{"num_hidden_layers": 15, "hidden_size": 576, "num_attention_heads": 9, "num_key_value_heads": 9, "head_dim": 64, "intermediate_size": 1728, "vocab_size": 8192, "hidden_act": "gelu", "norm": "layernorm", "norm_place": "pre", "norm_eps": 1e-05, "positions": "rope", "rope_theta": 10000.0, "rope_fraction": 1.0, "qk_norm": false, "attn_scale": 0.125, "bias": "none", "tie_word_embeddings": true, "parallel_block": false, "init": "normal", "init_std_qkv": 0.0143, "init_std_o": 0.00262, "init_std_up": 0.0143, "init_std_down": 0.00262, "optimizer": "adamw", "learning_rate": 0.000797, "beta1": 0.9, "beta2": 0.99, "weight_decay": 0.094, "lr_head": 0.00465, "max_grad_norm": 1.0, "warmup_steps": 482, "schedule": "wsd", "decay_fraction": 0.715, "decay_shape": "linear", "final_lr_fraction": 0.0, "batch_tokens": 65536, "max_seq_len": 512, "doc_mask": true, "train_tokens": 900600000, "max_steps": 13743, "dataset": "wikipedia_en"}
MLP neurons of a small language model. Each row is named by its layer, matrix (up: input weights) and neuron, and shows model dimensions 80-207. Each number is 128 + 24 x the weight over its row's rms, rounded and kept within 0 to 255.
Before each neuron's rows, "fires after" lists the tokens most often just before its 100 highest values on Wikipedia text that the model never trained on.

fires after: ",", " in", " March", "–", " June", " September"
L9.up1418 [100 138 110 145 101 125 148  84 164 109  98 144 142 154 127 135 118 174 118  97 121 110  75 122 172 104 160 139  90 155 130 108  73 112 133 131 122 142 153 128 145 119  81 163 150 138 101 165  83  98 154 127 148 105 130 107 131 139 135 140 187 132 134 105 115 125 161 124 145 114 143 184 104 138 121 154 132 157 131  89 137 109 163 109 120  51  75 102 120 108 117 137 136 129 133  54 107 114 123 111 152 117 109 153 122 122 107 109 110 111  83  90 127 130 107 100 140 119 138 119  90 126 124 148 178 174 109 118]

fires after: ",", " and", " from", " to", "\"", " by"
L11.up1493 [121  87 109 132  92  93 150  89 120 119 111 152 133 120 102 115 132 109 107 129  96 141  99 133 135  81 110 115  95 105 133 128  99 130  98 105 112 185 144 118 150 134 103 143 101 126 114 102 140 132 117 131 110 143 175 106 130  66 157  97 143 165 122 101 160 102 135 126 168 168 128 144 111 145 171 116 176 160 145 133 115  94 154 123 107 124 139 129 162 110  96 117 146 152 116 124 164 128 118 151 219 148 126 149 148 146 121 155 126 103 165 121 107  66 132 185 123 130 121 144 108  97 104 164 157 132 123 107]

fires after: " |", "|", " the"
L11.up62 [144 105 110  72 149 101 121 127 150  91 121 172 174 127 139  95 168  95 123 118 120 124 117 103 112 119  74  88 116 131 119 124 148 189 138 103 140 156 150  97 147 133 104 141 140 109 114 107 120 153 119 148 165  87 115 148 101  97 132  87 137 133 110 166 123 128 111 122  99 142 107  88 132 124 167 145 170 156 105 124 123 135 145  83 146 168 131 127 115 131  65 131 140 130 129 116 125  75 134 156 140 133 128 154 141 135 165 128 121 129 143  82 159 119 126 165 106 107 107 118 126 104 138 151 143 162 151 104]

fires after: " —", " Stan", " |", ")"
L2.up161 [ 81 176 122 122 139 120  88 107 150 123  55  98 152 121 123 135 153 111 170 117 111 157 162  79 106 112 114 155 130 119 105 142 134 114 120 118 147 170 123 122 141 143  98 110 137 164 110 125 111 110 135 155 111 127 154  91  71 100 136 101 157 134 134 116 134 122 158 135 155 133 136 127 126 109 115 165 158 125 155 101 161 132 167 102 117 134 118  80 140 155 130 132 120 105 143 145 127 106 102 137 122 141 137 160 187 111 155 123 110 160 104 101 114 129 108 145 111 100 134 128 138 162 143  99  97  97 129 130]

fires after: "\n", ".", "=", "\n\n", "il"
L2.up1375 [125 110 108 147 140 101  91 100 164 143  95 128 157 130  79 167  97  82 131 126 149 139 147 105  77  79 113 117 139 126 154  99 137 129 130 129 112 128  76 118 118 119 106 128  96 116 130 139 154  98 156 129 145 163 157  99 147 127 114 142 121 144 125 129  90 137 163 153 127 122  97 130 145 136 136 150 142  97 129  77 135 117 140 106 157  95  97 127  95 190 148 118 126 140 144 115 144 110 135 148 137 143 139 136 192 122 130  90 149 159  98 137 160 124 103 131 113 116 147 129 113 150 109 150 139 123  94 117]

fires after: ",", "–", " in", "19", " a", " p"
L11.up1547 [146 108 141 140 100 121 138 128 127 165  74 102 102 155 112 172 153 120 115 110 116 171  96 107  86  96 114 125 151 151 145 105 144 126 119  99 100  98 132 137 100 123 106 136 173 121 101 187 141  93 162 132  98 127  96 123  81 130 141 142 154 112 157 109 117 158 101 154 155 100 141  94 115 147  98 147 159 139 132 146  91 126 126  86 144  74 172 112 116 137 135 150 108 149  90 137 123 179 155 113 172 167  87 144 123 131 106 147 106 129 143 138 140 137 131 162 138 146 171 130 132 144 130 116 145 149 127 110]

fires after: ".", ",", "|"
L2.up1032 [110  95 128 151  92 117 119  96 115 147  62 136 125 121 119 125 110  99 154 102 145 152  96 115 130 108 147 139  97 126 155 141 120 137  98 131 126 167 113 119 131 151 145  82 149 132 142 144 161 126 168 106 139 115 139 172 178 128 103 147  97 145 128 122 148 167 127 121  98  90 126 109 101 115  98 157  87 146 132 125 110 137 130 114 147 127 133  75 105 128  93 115 124 130 142 154 127 123 117 109 135 133 121 104 124 127 129 173 114 142 130 144 175 109 121 144 152 165 130 162 105 161 110 156 170 125  91 115]

fires after: ",", "  ", " ISBN", " New", " York", "ones"
L9.up1210 [125 117 119 191 142 130 135 117 182 146 138 105 144 150 129 157 112 143 102  89 118 138  78 163  52 139 146 147 139 167 150 126 106 116 103 127  88  85 177 187 122 114 129 100 139  85  90 128 122  89 124  88 141 118 144 130 131 130  95 129 121 148 131 142 136 123 129 104 142 155 119  88 138 113 113 128 113 172 131 114 111 133 124 124 147 131 138 129 113 109 136 108 128 118 147  81 114 110 122 133 161 126 150 154 145 122 108 136 163 115 105 129 115 107 112 134 164 133 147 159 132 184 149  73 139  85 120 172]

fires after: " |", " Sch", ")", " m"
L2.up908 [ 85  51 152 117  98 119 162 139 111 142  94 154 128 145 162  90 162 115 152 125 108 115  99 109 115 118 118 127  97  99 124 129 165 167 140 127 119 141 139  95 120 127 119 114 119 109 129 105 139 133 102 133  68 130 181 145 146 128 177 134 126 156 168 150  82  90 163 166 145 130 139 130 141 123  93 145 149 126 148  97 138  97 158 117 141 155 152 133 156 164 150  90  89 148 101 158 147 103 125 134 127 137  90 111 120 113 149 115 137 149 132 129 132  88 140 147 105 121 114 126  94 157 137 110 143  85 126  95]